config = dict(
    num_hidden_layers=12,
    hidden_size=768,
    num_attention_heads=9,
    num_key_value_heads=9,
    head_dim=128,
    intermediate_size=1536,
    vocab_size=32768,
    hidden_act='swiglu',
    norm='rmsnorm',
    norm_place='pre',
    norm_eps=1e-05,
    positions='rope',
    rope_theta=10000.0,
    rope_fraction=1.0,
    qk_norm=False,
    attn_scale=0.0884,
    bias='none',
    tie_word_embeddings=False,
    parallel_block=False,
    init='orth',
    init_std_qkv=0.0178,
    init_std_o=0.0145,
    init_std_up=0.0178,
    init_std_down=0.0,
    optimizer='muon',
    learning_rate=0.00115,
    lr_mult_o=2.0,
    lr_mult_down=2.0,
    beta1=0.95,
    lr_head=0.0053,
    max_grad_norm=2.0,
    warmup_steps=200,
    schedule='wsd',
    decay_fraction=1.0,
    decay_shape='pow',
    final_lr_fraction=0.0,
    batch_tokens=131072,
    max_seq_len=2048,
    doc_mask=False,
    train_tokens=880800000,
    max_steps=6720,
    dataset='wikipedia_en',
)
MLP neurons of a small language model. Each row is named by its layer, matrix (gate and up: input weights) and neuron, and shows model dimensions 288-351. Each number is 50 + 15 x the weight over its row's rms, rounded and kept within 0 to 99. A neuron's up and down rows have the sign that makes its largest values positive.
After each neuron's rows, "fires in" lists the words (lower case) most often at its 100 highest values on Wikipedia text that the model never trained on. A number after a token or word is its count.

L2.gate1076:42 37 30 54 72 56 43 50 63 31 57 79 56 42 58 52 56 67 32 43 50 45 58 57 61 49 58 61 59 62 40 44 63 46 65 46 36 56 58 60 57 46 70 67 52 38 54 56 13 62 57 66 58 52 35 55 61 54 54 34 33 87 29 41
L2.up1076:38 63 14 58 41 39 68 53 59 60 34 72 64 58 61 47 68 46 42 32 34 45 71 66 41 71 50 52 47 56 41 49 67 51 60 42 22 46 60 39 71 28 47 41 46 37 43 54 28 63 33 44 41 42 72 42 49 38 19 69 30 34 52 55
fires in: "there" 42, "region" 9, "greece" 4

L3.gate129:41 30 53 27 37 51 49 40 49 49 31 54 57 56 65 42 50 76 66 14 27 69 52 26 88 21 38 75 50 47 36 47 10 43 45 59 40 39 38 65 49 28 40 73 01 68 64 44 60 42 60 50 37 40 42 51 71 35 42 58 34 59 52 43
L3.up129:54 57 39 24 44 23 37 48 38 66 63 56 61 52 34 63 65 53 50 63 49 29 34 58 56 42 60 30 69 47 39 43 18 45 51 33 34 69 40 87 26 54 49 61 34 34 36 65 44 42 47 43 39 55 52 49 53 83 37 45 51 42 40 48
fires in: "very" 19, "rather" 14, "quite" 8, "less" 8, "lower" 7, "too" 7

L6.gate339:72 48 42 42 43 59 43 40 35 33 49 56 36 58 54 49 56 60 68 28 47 32 58 50 41 31 26 43 56 54 56 25 53 36 39 54 58 39 71 39 43 62 47 65 32 58 68 53 63 69 56 49 48 68 38 68 17 53 57 63 36 43 70 76
L6.up339:57 55 29 39 49 66 32 80 62 50 51 52 64 27 73 49 72 41 79 52 23 21 58 35 48 56 39 48 38 58 64 50 54 69 68 32 48 42 52 19 39 59 69 39 34 43 61 77 27 52 31 55 57 56 30 50 51 54 61 74 07 70 64 36
fires in: "from" 44, "to" 23, "until" 11, "with" 5

L6.gate429:48 50 54 74 34 63 41 56 42 56 51 54 64 61 59 33 69 46 57 30 43 37 80 43 43 61 53 52 36 56 33 66 72 52 49 59 58 64 24 38 37 31 50 49 56 43 44 40 49 72 64 71 73 60 55 59 62 32 71 58 56 54 62 51
L6.up429:37 58 68 29 58 60 47 52 54 74 55 51 28 61 55 37 44 68 50 52 52 56 53 43 44 38 30 43 36 56 69 80 64 33 69 54 55 58 65 26 46 59 62 49 34 32 67 44 28 69 53 37 45 33 39 23 26 64 17 41 35 32 52 70
fires in: "to" 84, "for" 6

L5.gate153:41 51 42 54 53 59 32 54 57 61 49 45 57 36 27 50 34 21 48 44 45 76 58 54 61 38 49 59 53 26 49 53 39 53 38 52 41 82 41 37 68 43 63 48 52 58 36 60 57 51 56 70 27 42 32 62 50 69 21 65 47 43 36 44
L5.up153:63 79 25 15 52 38 49 39 64 41 52 75 57 48 69 48 40 37 74 48 48 67 38 52 45 71 48 39 43 46 59 50 26 60 62 31 62 40 72 65 60 37 55 78 58 31 62 42 68 42 49 48 58 25 23 42 46 46 35 66 45 54 58 48
fires in: "of" 74, "in" 9, "on" 8, "against" 5

L2.gate1156:22 33 55 53 64 57 54 17 62 30 61 33 28 91 59 57 18 65 60 43 63 50 54 46 64 27 58 41 48 43 28 68 50 43 28 51 79 45 50 74 41 78 63 61 45 37 53 53 24 53 40 68 62 27 90 60 57 65 42 47 65 65 37 63
L2.up1156:51 29 62 41 51 39 40 42 61 48 51 18 56 57 50 58 42 34 73 40 61 40 49 61 37 59 88 49 42 60 22 48 54 26 37 56 61 55 51 75 57 51 67 56 47 62 21 45 51 45 59 38 58 40 60 58 58 82 56 40 54 21 24 57
fires in: "however" 29, "but" 20, "even" 15, "except" 5, "least" 5

L6.gate1226:53 40 37 45 52 41 30 43 61 76 25 45 46 68 74 44 54 52 47 57 57 54 70 65 84 66 34 64 76 47 68 03 53 45 55 36 48 65 50 56 35 27 56 66 28 54 45 34 47 58 42 50 31 63 54 34 59 41 73 30 57 64 25 41
L6.up1226:67 31 48 46 43 55 40 59 43 77 32 26 39 72 46 51 38 41 69 78 66 67 53 46 38 37 47 15 55 58 59 15 35 24 53 69 32 53 47 55 34 48 27 54 43 29 47 59 60 72 53 57 23 79 42 39 49 76 70 40 53 44 50 43
fires in: "more" 18, "very" 12, "rather" 10, "as" 9, "too" 7, "so" 5

L6.gate471:43 41 69 37 57 20 60 62 52 62 57 48 42 62 28 52 46 59 56 66 54 46 52 48 68 67 58 56 42 75 56 36 57 67 31 48 42 36 48 41 68 54 56 70 61 49 32 50 38 66 49 77 61 49 41 53 56 41 47 16 38 67 40 22
L6.up471:53 41 29 66 48 09 58 78 45 72 53 45 48 34 47 67 67 59 54 74 06 61 37 57 50 48 50 48 39 45 49 30 83 71 72 44 09 41 61 33 51 38 71 45 59 47 49 16 66 67 46 46 50 64 66 61 18 57 61 33 21 46 41 40
fires in: "there" 54, "she" 6, "it" 4

L6.gate338:32 62 59 46 30 46 44 26 55 56 71 58 19 46 47 46 65 68 13 74 32 72 54 59 43 40 29 50 39 30 36 61 33 83 34 71 59 37 74 75 34 57 79 50 37 24 45 48 55 27 74 61 43 42 42 26 54 79 47 57 32 50 38 33
L6.up338:46 61 58 30 28 59 60 47 42 71 53 51 61 25 53 43 17 69 55 61 43 29 41 26 29 53 53 59 70 57 46 49 43 75 63 29 77 29 61 39 59 22 75 65 44 67 67 30 71 40 34 50 40 38 65 31 27 43 35 61 41 27 29 56
fires in: "in" 24, "on" 23, "off" 5

L6.gate28:41 38 16 68 52 44 80 48 32 28 54 53 55 47 63 44 63 70 75 65 37 28 18 32 51 50 45 53 50 60 34 52 73 47 44 34 45 47 47 40 21 61 47 60 70 71 28 57 52 58 60 38 55 30 41 52 56 39 27 67 42 53 70 34
L6.up28:59 53 65 20 56 59 52 48 27 56 49 74 76 29 42 26 67 36 52 58 46 65 82 42 53 25 28 34 72 82 60 42 74 55 59 71 00 65 59 60 52 68 54 73 83 60 58 68 46 61 59 38 25 51 63 51 34 49 65 26 45 39 44 45
fires in: "that" 24, "being" 12, "be" 11, "to" 7, "of" 5

L6.gate634:19 40 34 58 49 46 62 35 46 44 28 46 44 35 51 43 83 69 35 58 55 60 46 65 51 62 15 39 45 57 28 42 54 44 40 42 29 59 59 51 57 40 61 79 54 35 58 59 67 47 69 79 48 65 29 40 70 46 50 55 50 56 53 38
L6.up634:52 60 48 58 12 45 59 49 63 54 55 44 65 31 53 70 33 84 17 50 75 57 55 73 45 39 45 42 47 75 49 44 60 72 35 32 58 47 47 57 61 59 72 41 53 29 44 69 52 23 44 54 39 38 66 49 38 49 42 70 12 59 60 46
fires in: "in" 36, "from" 15, "by" 12, "under" 9, "at" 9, "into" 7

L6.gate517:56 48 57 20 70 37 78 41 37 63 35 31 37 60 61 45 41 56 59 30 52 66 45 46 43 30 70 46 59 32 41 63 49 54 31 48 62 59 30 50 28 76 56 65 52 55 65 83 54 45 41 56 47 50 35 66 46 43 56 55 69 54 58 69
L6.up517:36 70 33 63 28 37 54 30 34 53 48 64 33 49 39 40 52 47 36 55 46 84 44 32 47 33 58 32 40 48 54 28 42 30 21 62 46 46 50 62 34 47 26 34 57 51 56 45 27 31 37 44 41 51 59 42 43 72 59 51 40 64 46 54
fires in: "to" 24, "for" 19, "could" 5, "great" 5, "will" 4, "of" 4

L2.gate1270:64 70 69 50 39 50 47 42 44 18 45 51 53 78 29 66 55 55 24 71 49 53 50 58 77 49 58 64 53 34 40 49 05 42 69 31 63 53 61 46 29 31 32 34 50 60 63 48 29 50 91 61 67 52 17 36 28 75 48 51 67 46 54 36
L2.up1270:38 45 39 51 48 38 63 42 47 48 86 45 46 54 70 67 51 39 65 58 63 53 72 53 36 49 40 60 44 55 76 44 14 58 35 56 59 29 43 70 46 25 67 29 43 68 48 54 47 23 84 43 57 52 53 49 23 35 29 70 46 53 25 48
fires in: "march" 45, "in" 5, "al" 5, "january" 5

L2.gate774:45 54 45 30 46 63 42 48 74 43 42 37 58 64 56 61 24 55 41 44 49 35 66 45 83 69 53 19 55 83 31 43 85 35 35 71 81 59 65 88 67 75 49 55 66 56 37 45 30 38 51 47 48 44 34 50 44 63 32 50 29 66 34 57
L2.up774:54 75 34 25 32 65 45 56 50 41 43 51 41 62 48 42 52 79 51 35 64 44 37 67 64 26 97 65 46 50 41 43 41 19 49 34 42 28 31 67 41 46 16 46 32 65 48 65 31 64 54 50 48 57 83 49 47 62 62 43 28 62 55 61
fires in: "however" 34, "so" 10, "again" 7, "but" 5

L2.gate431:37 36 35 43 60 78 68 41 73 19 48 47 20 45 33 50 65 41 52 35 55 54 52 42 39 50 56 53 44 36 54 63 57 58 53 58 44 68 29 53 35 65 34 29 65 37 45 45 57 47 59 20 61 27 39 47 62 51 29 20 45 48 52 63
L2.up431:82 63 38 52 55 64 52 32 62 63 47 40 43 45 56 64 47 57 56 69 42 11 77 47 79 51 28 47 50 52 45 55 76 50 45 44 51 47 72 62 43 43 49 54 31 78 62 99 29 61 37 57 59 44 53 55 44 67 73 44 27 73 58 50
fires in: "since" 35, "from" 25, "until" 24, "past" 5

L3.gate1482:47 58 54 51 40 58 54 43 63 49 50 55 44 47 46 51 48 40 25 67 47 87 33 62 58 68 43 55 35 57 54 48 56 60 51 30 66 73 62 51 35 40 77 82 38 71 60 68 24 50 59 44 71 47 39 42 39 47 63 59 65 50 43 62
L3.up1482:26 69 40 37 59 33 45 31 37 45 37 47 49 54 54 49 54 37 37 29 43 56 20 42 71 55 47 43 46 56 57 68 43 43 30 78 61 38 56 41 42 40 46 50 51 55 44 57 44 88 64 28 50 21 52 48 53 45 20 61 34 53 46 52
fires in: "she" 21, "there" 12, "as" 11, "they" 10, "from" 8, "with" 6

L5.gate372:41 79 65 27 99 60 57 62 45 29 65 71 67 45 35 40 42 69 23 61 39 27 46 59 71 46 64 47 68 63 76 72 35 46 73 54 49 43 56 24 70 42 06 38 47 50 51 60 58 66 44 45 71 31 65 18 49 69 44 44 48 73 54 34
L5.up372:22 55 34 59 61 59 58 41 58 33 15 61 60 58 52 50 57 54 61 18 34 58 65 50 56 45 62 68 57 41 40 46 40 65 63 64 33 56 34 70 89 58 50 40 54 52 71 92 46 57 62 37 57 75 46 34 21 46 29 68 60 67 44 53
fires in: "as" 14, "became" 13, "from" 11, "established" 7, "founded" 6, "opened" 5

L2.gate966:47 55 53 45 70 54 40 80 47 64 58 46 44 63 59 60 69 69 56 52 59 63 56 66 36 27 48 35 30 38 32 51 66 45 52 39 26 53 76 25 36 43 50 60 48 56 65 32 52 57 37 52 39 60 63 62 55 44 65 49 59 52 43 22
L2.up966:58 62 33 50 65 49 54 64 70 56 52 28 61 52 51 49 53 57 53 63 50 43 63 53 42 43 47 58 44 06 62 72 54 22 53 49 19 58 52 49 43 62 32 41 59 37 54 23 63 55 48 62 56 88 54 43 53 50 77 69 63 53 44 23
fires in: "that" 62, "who" 11, "which" 6, "had" 6, "would" 6

L5.gate1239:49 14 52 42 38 53 38 69 23 65 83 53 48 49 30 60 21 52 35 57 50 77 44 06 56 61 73 59 49 75 30 73 45 30 54 33 60 54 35 63 35 47 49 35 46 73 43 79 70 54 37 59 68 49 38 44 46 29 49 57 47 63 58 36
L5.up1239:71 71 23 73 57 42 57 67 62 29 47 46 49 57 57 19 64 71 37 81 45 66 57 53 57 41 62 35 44 45 79 67 34 65 21 38 46 43 64 38 50 49 66 43 51 55 91 30 39 40 43 21 50 76 59 61 70 51 58 42 51 57 50 22
fires in: "in" 26, "by" 17, "to" 13, "at" 6, "from" 6

L5.gate57:39 62 56 48 53 35 50 45 55 78 51 73 46 82 49 19 57 37 55 34 69 71 72 68 46 32 60 43 57 47 59 65 66 49 49 41 40 32 77 59 45 46 59 34 52 40 60 59 54 60 46 37 47 59 52 65 40 41 69 54 57 56 73 43
L5.up57:53 42 60 40 69 77 34 44 36 72 67 36 37 51 64 46 64 74 74 45 49 53 44 46 38 55 54 41 40 64 53 34 47 44 41 48 36 81 50 72 85 47 28 46 77 29 71 35 43 55 44 65 40 55 55 42 30 56 73 43 71 58 23 50
fires in: "which" 24, "that" 14, "made" 7, "iii" 4, "being" 4, "who" 4

L6.gate1390:35 58 48 37 53 60 38 59 37 46 56 33 36 45 37 53 74 50 35 60 47 61 55 31 47 00 39 47 58 67 57 59 84 72 42 42 60 38 66 67 30 41 45 54 48 45 61 45 71 35 20 41 16 80 48 32 33 46 50 53 29 89 54 73
L6.up1390:53 56 36 83 48 42 72 59 36 45 68 53 40 46 52 48 44 58 35 32 46 70 37 34 33 33 28 52 37 43 53 53 73 73 29 59 29 38 54 55 51 53 65 48 60 69 65 34 39 56 37 28 59 49 45 33 39 79 68 53 45 69 59 52
fires in: "of" 18, "in" 14, "for" 12, "to" 12, "by" 7, "with" 5

L6.gate95:69 43 43 59 52 41 55 45 70 55 66 54 34 57 43 40 79 55 35 58 88 65 53 55 59 68 71 71 56 45 43 64 49 44 29 46 69 42 42 58 44 60 44 56 49 37 45 48 35 49 31 23 54 48 47 59 54 68 33 73 45 55 42 56
L6.up95:50 52 33 20 66 46 48 52 72 31 54 54 57 55 62 58 82 58 48 62 67 54 73 21 72 33 20 77 50 32 69 52 31 40 52 36 67 31 61 65 43 48 64 55 29 63 77 78 27 41 33 56 53 46 47 41 61 35 46 67 48 68 33 58
fires in: "on" 29, "in" 21, "after" 6, "off" 5, "around" 5, "as" 4

L6.gate766:67 74 38 51 52 67 44 76 51 71 32 84 48 77 60 69 36 44 59 36 63 32 67 35 56 47 55 70 53 56 38 41 27 46 34 40 55 44 60 35 80 62 67 44 41 56 81 49 21 57 53 50 38 71 38 31 40 50 64 65 62 11 84 71
L6.up766:56 42 49 53 57 48 63 62 45 45 55 51 46 46 63 38 57 75 41 29 51 52 25 21 57 77 48 60 49 50 59 29 75 52 38 61 33 70 48 59 51 57 63 51 41 40 74 34 38 39 42 52 38 35 57 54 63 64 57 69 58 50 60 60
fires in: "the" 47, "s" 40, "its" 6

L3.gate1255:26 63 45 47 24 73 61 39 63 42 61 36 52 59 80 66 53 27 50 47 53 41 56 59 99 66 64 40 36 56 62 62 72 35 38 35 53 54 59 62 39 60 62 91 32 60 51 61 35 39 66 41 65 45 59 43 53 77 33 39 46 61 32 36
L3.up1255:54 82 63 37 46 45 56 56 70 47 53 42 64 72 43 62 64 36 54 47 40 68 52 55 81 51 35 32 29 34 57 40 86 26 48 34 67 66 61 61 23 64 25 60 36 30 43 34 57 44 78 32 55 55 47 34 60 89 54 59 56 45 24 45
fires in: "but" 31, "however" 30, "until" 19, "before" 8, "though" 4

L3.gate1133:40 45 47 53 25 62 64 33 57 38 51 38 15 36 50 53 36 73 40 38 38 34 39 57 74 69 43 57 58 57 55 43 79 54 70 49 49 68 24 52 56 45 17 38 54 53 62 65 50 29 67 51 56 57 58 78 40 46 62 40 41 49 66 48
L3.up1133:60 57 19 65 39 42 55 51 64 68 63 43 31 52 27 55 51 57 37 58 50 53 37 72 46 43 32 36 74 63 39 20 81 68 62 58 43 35 60 38 53 42 37 47 48 56 34 61 38 38 68 51 55 51 48 62 36 44 64 36 50 46 44 39
fires in: "as" 17, "what" 12, "how" 8, "way" 8, "so" 5, "for" 5

L6.gate279:41 50 50 54 31 35 56 45 68 61 51 78 45 66 45 67 69 54 50 51 16 66 58 51 42 57 63 64 45 67 39 53 51 53 21 63 64 32 67 54 35 27 95 54 53 54 26 54 55 58 61 48 50 59 58 46 67 55 47 55 30 42 36 55
L6.up279:69 36 69 51 52 60 13 77 61 59 33 49 59 75 29 51 46 57 47 68 61 48 40 51 38 39 56 69 32 70 70 70 48 31 45 75 77 77 48 40 85 46 74 50 66 50 61 61 50 55 71 73 65 53 47 50 51 52 39 52 57 39 66 56
fires in: "in" 40, "on" 12, "of" 9

L3.gate1516:38 48 45 47 52 60 51 61 62 47 48 80 28 65 37 56 67 72 49 41 35 56 87 55 17 62 21 59 55 44 34 58 59 61 54 38 87 73 60 45 33 39 42 72 50 75 51 58 28 29 69 56 58 74 64 45 60 43 84 51 33 30 41 23
L3.up1516:24 53 37 34 46 61 11 27 47 40 68 35 43 44 25 44 23 57 23 62 34 33 97 75 39 75 45 21 43 43 47 46 70 50 56 54 55 59 74 37 33 59 55 68 69 50 42 42 58 74 57 45 54 67 56 59 63 46 66 55 51 54 52 47
fires in: "as" 15, "it" 13, "who" 10, "its" 9, "he" 8

L6.gate757:74 64 73 72 54 45 63 67 27 68 24 60 70 45 36 32 24 55 40 53 55 36 62 72 34 32 51 59 35 77 40 27 66 38 45 51 37 44 57 20 54 60 97 63 71 64 47 44 40 73 41 23 40 57 53 40 33 39 54 52 59 47 50 51
L6.up757:58 57 46 66 67 50 27 41 69 43 41 62 48 48 66 16 70 50 73 40 52 41 48 44 49 57 48 63 64 28 64 74 61 59 77 67 72 51 70 43 41 56 42 53 45 50 60 61 37 71 52 57 47 63 36 67 27 55 52 39 40 51 56 58
fires in: "that" 16, "in" 16, "to" 10, "at" 10, "for" 5, "from" 5

L5.gate240:51 49 43 63 47 49 17 82 82 66 85 60 57 40 64 56 83 13 26 37 33 83 43 47 75 41 66 46 50 44 61 58 32 59 77 67 36 37 53 20 64 71 59 50 36 33 57 46 42 44 44 46 36 29 55 52 42 51 45 50 49 57 36 68
L5.up240:42 50 37 45 67 45 38 67 52 58 38 71 29 31 50 26 61 37 49 45 50 51 57 43 79 45 46 85 18 56 70 69 68 54 58 61 45 58 53 67 58 43 58 30 29 46 55 67 34 49 59 43 47 35 45 38 44 34 37 50 42 52 42 28
fires in: "of" 25, "over" 15, "than" 10, "as" 9, "during" 8, "from" 6

L5.gate759:57 53 64 68 29 59 49 71 53 41 33 45 23 52 33 57 76 14 70 23 48 56 70 41 77 41 59 37 46 49 47 69 68 38 26 55 53 36 44 56 39 30 36 80 58 59 62 66 48 55 46 24 44 54 42 58 48 51 08 54 34 34 34 69
L5.up759:25 48 45 63 68 70 48 64 54 45 24 69 41 38 48 41 47 49 53 23 61 48 56 73 65 73 46 56 62 62 53 65 72 68 62 65 35 82 27 56 41 46 62 32 38 55 69 50 76 46 46 56 25 37 26 49 48 24 28 31 71 71 47 29
fires in: "of" 72, "as" 9, "including" 8, "code" 4

L5.gate186:33 53 72 55 63 50 47 27 47 28 48 36 38 56 36 47 71 34 36 83 68 61 54 24 36 35 57 58 22 63 60 55 46 44 37 66 73 44 37 50 56 60 30 42 69 49 64 53 61 50 55 73 65 60 46 24 63 39 24 61 56 75 32 35
L5.up186:54 64 32 68 59 80 50 31 38 29 64 20 79 69 62 51 77 58 58 70 14 62 52 45 48 49 32 78 41 56 59 40 40 48 26 65 71 53 56 36 34 37 58 55 47 60 55 53 34 36 27 22 53 72 74 41 46 40 50 60 61 73 80 48
fires in: "based" 25, "in" 19, "of" 15, "from" 8, "until" 4, "and" 4

L3.gate71:62 90 36 41 57 55 53 64 57 49 38 76 38 38 37 57 52 42 32 32 63 52 79 51 24 63 70 41 32 31 37 67 47 38 36 36 45 17 84 40 74 74 28 76 61 53 44 00 29 61 54 60 41 26 42 58 78 29 44 28 56 31 40 19
L3.up71:62 48 57 53 50 50 55 44 49 19 60 42 54 69 51 49 63 32 39 35 73 19 43 53 75 75 78 66 58 73 76 47 63 43 61 62 36 44 68 38 83 49 51 47 63 56 60 35 60 50 50 54 43 75 56 66 59 57 43 47 60 69 38 71
fires in: "the" 25, "a" 18, "women" 8, "young" 4

L2.gate928:46 76 23 44 58 35 57 43 43 63 46 55 53 22 60 31 41 41 63 47 72 58 55 65 52 53 70 41 62 45 34 65 79 45 27 35 69 59 45 28 76 56 68 64 30 52 27 19 45 50 62 36 44 37 43 43 41 60 67 55 45 63 53 87
L2.up928:43 35 28 35 71 27 72 62 40 15 64 59 35 11 59 54 28 39 37 37 75 50 19 36 78 63 76 62 52 36 13 67 58 39 59 47 41 61 53 38 68 32 36 54 44 62 34 43 78 40 27 51 48 43 38 58 65 49 45 58 51 52 81 73
fires in: "own" 16, "board" 12, "group" 9, "51" 5, "57" 5, "5" 5

L5.gate1136:40 56 40 63 73 41 76 41 46 61 40 46 60 61 46 77 76 62 34 59 42 44 48 56 63 51 57 31 72 57 27 45 19 29 31 46 43 51 60 66 76 49 53 61 49 63 61 43 37 24 43 49 71 72 32 35 60 40 44 36 68 68 76 61
L5.up1136:34 60 68 23 55 52 54 54 73 30 28 45 77 70 67 32 66 55 54 61 36 58 72 40 63 62 38 59 60 72 69 43 20 36 48 39 53 66 38 62 66 50 51 24 56 68 67 55 38 51 31 69 62 74 67 53 46 64 66 37 53 57 35 51
fires in: "from" 29, "in" 22, "of" 10, "as" 8

L2.gate556:84 38 54 40 30 74 35 63 23 40 80 46 32 62 40 61 37 71 46 42 47 60 54 57 20 65 63 61 42 53 85 85 28 59 52 56 58 59 41 87 66 56 47 23 71 48 62 37 48 48 72 29 53 72 38 28 34 33 43 48 57 27 58 58
L2.up556:39 44 58 96 38 54 59 36 35 41 68 68 45 63 30 61 35 60 45 41 38 59 63 66 38 22 41 51 45 52 79 80 22 59 63 21 44 39 60 28 60 45 71 28 28 70 64 54 59 43 38 28 55 35 60 31 25 54 41 45 38 50 18 57
fires in: "january" 25, "university" 17, "august" 9, "civil" 7, "july" 7, "february" 5

L3.gate673:81 44 58 43 37 32 54 60 34 32 45 69 32 51 41 53 51 43 27 49 64 39 43 20 73 51 64 56 31 54 48 69 57 75 40 67 61 64 66 79 52 50 41 68 63 43 47 23 22 43 90 53 51 52 43 54 48 23 36 13 34 64 69 47
L3.up673:77 54 46 27 51 59 53 33 40 41 44 78 54 57 29 44 44 75 86 63 39 55 47 42 56 32 39 39 69 72 60 56 16 54 33 46 74 48 53 52 75 45 62 60 70 25 68 60 46 72 53 53 30 66 65 48 38 33 28 63 52 54 40 48
fires in: "march" 21, "october" 19, "july" 14, "february" 11, "june" 11

L6.gate24:35 47 42 47 36 57 56 33 81 61 49 45 78 33 25 47 46 48 75 83 66 53 43 56 45 80 53 64 54 43 51 59 37 62 66 63 72 56 89 60 43 55 63 53 32 60 48 26 13 41 37 49 67 63 42 47 58 64 59 40 14 19 52 42
L6.up24:30 72 53 56 59 54 32 52 50 26 51 10 53 48 07 39 60 50 39 47 44 47 43 75 49 62 56 65 70 48 46 65 64 54 72 55 54 74 50 48 21 53 74 55 60 79 51 61 46 44 24 61 75 47 53 43 26 49 73 41 57 70 35 41
fires in: "was" 24, "is" 14, "he" 14, "are" 9, "were" 7, "as" 6

L2.gate1194:63 36 16 64 56 59 50 51 74 36 38 52 43 51 58 64 57 23 30 46 26 63 83 45 62 31 52 56 49 59 55 64 67 30 59 39 63 60 40 24 72 40 49 65 75 50 63 35 36 60 49 44 17 47 28 73 58 49 65 53 52 31 38 19
L2.up1194:43 51 48 35 49 62 45 69 38 31 47 36 41 74 59 60 25 55 33 53 63 50 54 30 43 47 57 71 48 54 82 35 69 53 52 33 41 37 48 73 67 44 34 48 51 61 33 55 49 20 58 60 66 45 58 60 60 54 65 33 83 58 15 37
fires in: "all" 48, "back" 17, "minnesota" 8

L2.gate229:40 49 46 70 42 59 54 36 70 69 68 34 22 73 37 35 20 43 32 59 54 36 39 47 63 55 56 32 46 46 71 70 54 52 29 64 42 51 69 67 56 40 34 55 48 44 57 40 42 38 51 63 56 21 40 42 81 57 63 48 62 38 45 40
L2.up229:35 48 80 36 41 69 51 35 70 42 62 54 19 54 54 66 55 71 35 13 69 53 38 66 49 55 63 42 56 72 36 74 50 35 43 75 39 45 87 52 99 36 31 38 49 52 45 59 76 66 65 47 45 50 68 45 35 36 59 48 23 44 34 49
fires in: "only" 51, "even" 11, "except" 5, "although" 5, "addition" 4

L5.gate243:60 56 52 57 47 36 51 58 56 44 68 40 05 44 66 49 64 50 50 59 55 21 70 66 49 51 66 50 61 43 50 53 66 59 34 53 48 69 77 65 99 56 20 63 61 80 33 62 56 16 76 57 94 69 57 55 68 36 55 55 39 37 46 48
L5.up243:43 28 50 51 39 49 74 36 44 50 53 53 15 46 37 37 45 74 45 51 77 55 37 56 74 58 72 52 23 38 54 55 73 41 45 55 39 66 66 52 49 21 32 59 57 65 50 56 60 35 51 73 56 39 49 45 38 57 48 40 38 53 60 51
fires in: "and" 16, "after" 11, "until" 10, "as" 8, "for" 7

L2.gate731:57 35 54 80 36 39 75 26 37 54 40 34 47 44 47 05 51 33 52 48 41 60 39 62 42 61 73 68 18 49 37 72 39 31 36 42 44 64 85 63 28 55 56 58 48 75 47 51 61 48 59 32 66 40 63 60 51 38 48 35 73 56 40 60
L2.up731:51 37 48 81 40 37 14 39 67 37 62 11 39 53 26 39 33 70 46 67 65 52 33 23 56 58 51 56 39 46 34 73 40 00 40 46 62 54 48 64 20 61 23 48 40 56 41 21 60 69 68 52 54 35 82 49 50 55 60 47 43 64 45 54
fires in: "however" 37, "though" 5, "although" 5, "but" 5, "despite" 4, "since" 4

L3.gate405:56 58 55 67 57 38 62 32 21 57 58 54 53 40 34 60 41 47 35 35 57 56 48 41 38 50 56 59 42 38 21 42 80 31 60 60 62 50 50 53 57 33 33 65 56 40 49 46 59 44 55 34 63 72 66 57 29 43 59 36 53 49 42 43
L3.up405:35 23 58 59 44 46 55 49 36 32 65 38 57 46 57 42 16 56 35 30 24 62 73 76 32 50 60 39 45 55 53 53 45 46 43 60 17 38 49 29 52 42 56 55 46 36 53 49 48 82 47 63 56 38 35 70 45 40 41 73 45 49 69 49
fires in: "they" 24, "he" 16, "were" 14, "it" 13, "she" 9, "came" 7

L5.gate109:59 56 27 75 49 41 22 36 59 18 85 50 37 53 55 39 24 28 36 50 36 48 46 46 50 46 36 56 51 44 62 51 54 79 33 64 55 45 50 60 52 62 38 38 28 21 48 57 75 66 28 38 63 45 64 24 18 51 66 60 53 74 27 52
L5.up109:34 63 15 34 30 24 36 53 06 66 50 45 53 39 43 60 66 76 53 47 56 16 74 35 51 56 44 70 57 42 29 85 54 50 60 43 46 78 45 61 59 15 70 69 77 56 56 45 37 47 78 31 44 43 36 59 61 46 43 27 36 63 64 52
fires in: "in" 48, "from" 11, "approximately" 5, "to" 4, "most" 4, "later" 4

L6.gate1183:53 77 44 52 33 35 72 38 71 45 74 62 44 69 49 45 65 25 67 47 56 64 61 50 21 46 41 42 50 48 38 38 60 44 36 59 44 54 54 49 69 54 36 47 60 46 66 57 43 52 59 61 43 53 47 98 58 22 56 52 09 58 52 79
L6.up1183:78 67 29 64 55 50 55 47 40 08 60 58 47 47 54 20 19 56 36 50 49 43 38 56 44 48 34 73 46 63 57 59 85 63 44 52 50 45 34 64 26 33 51 36 28 55 33 62 38 44 45 31 59 33 38 66 59 51 73 33 71 91 68 32
fires in: "before" 18, "during" 12, "after" 10, "to" 9, "of" 9, "on" 8

L6.gate814:69 47 49 25 82 57 53 42 17 33 52 52 40 48 71 34 35 85 39 29 40 44 41 41 57 45 54 20 31 46 43 49 73 57 40 28 46 62 54 34 69 44 58 60 62 62 72 69 39 65 47 33 35 42 67 60 65 65 45 81 53 47 44 63
L6.up814:46 35 56 51 29 73 79 70 16 58 69 37 64 50 61 41 79 36 22 62 49 63 55 35 70 35 70 58 54 43 74 66 40 66 44 65 48 58 31 50 76 45 51 33 48 50 48 74 43 24 33 28 27 49 26 51 33 37 48 38 52 46 51 44
fires in: "are" 25, "being" 9, "is" 9, "were" 7, "be" 7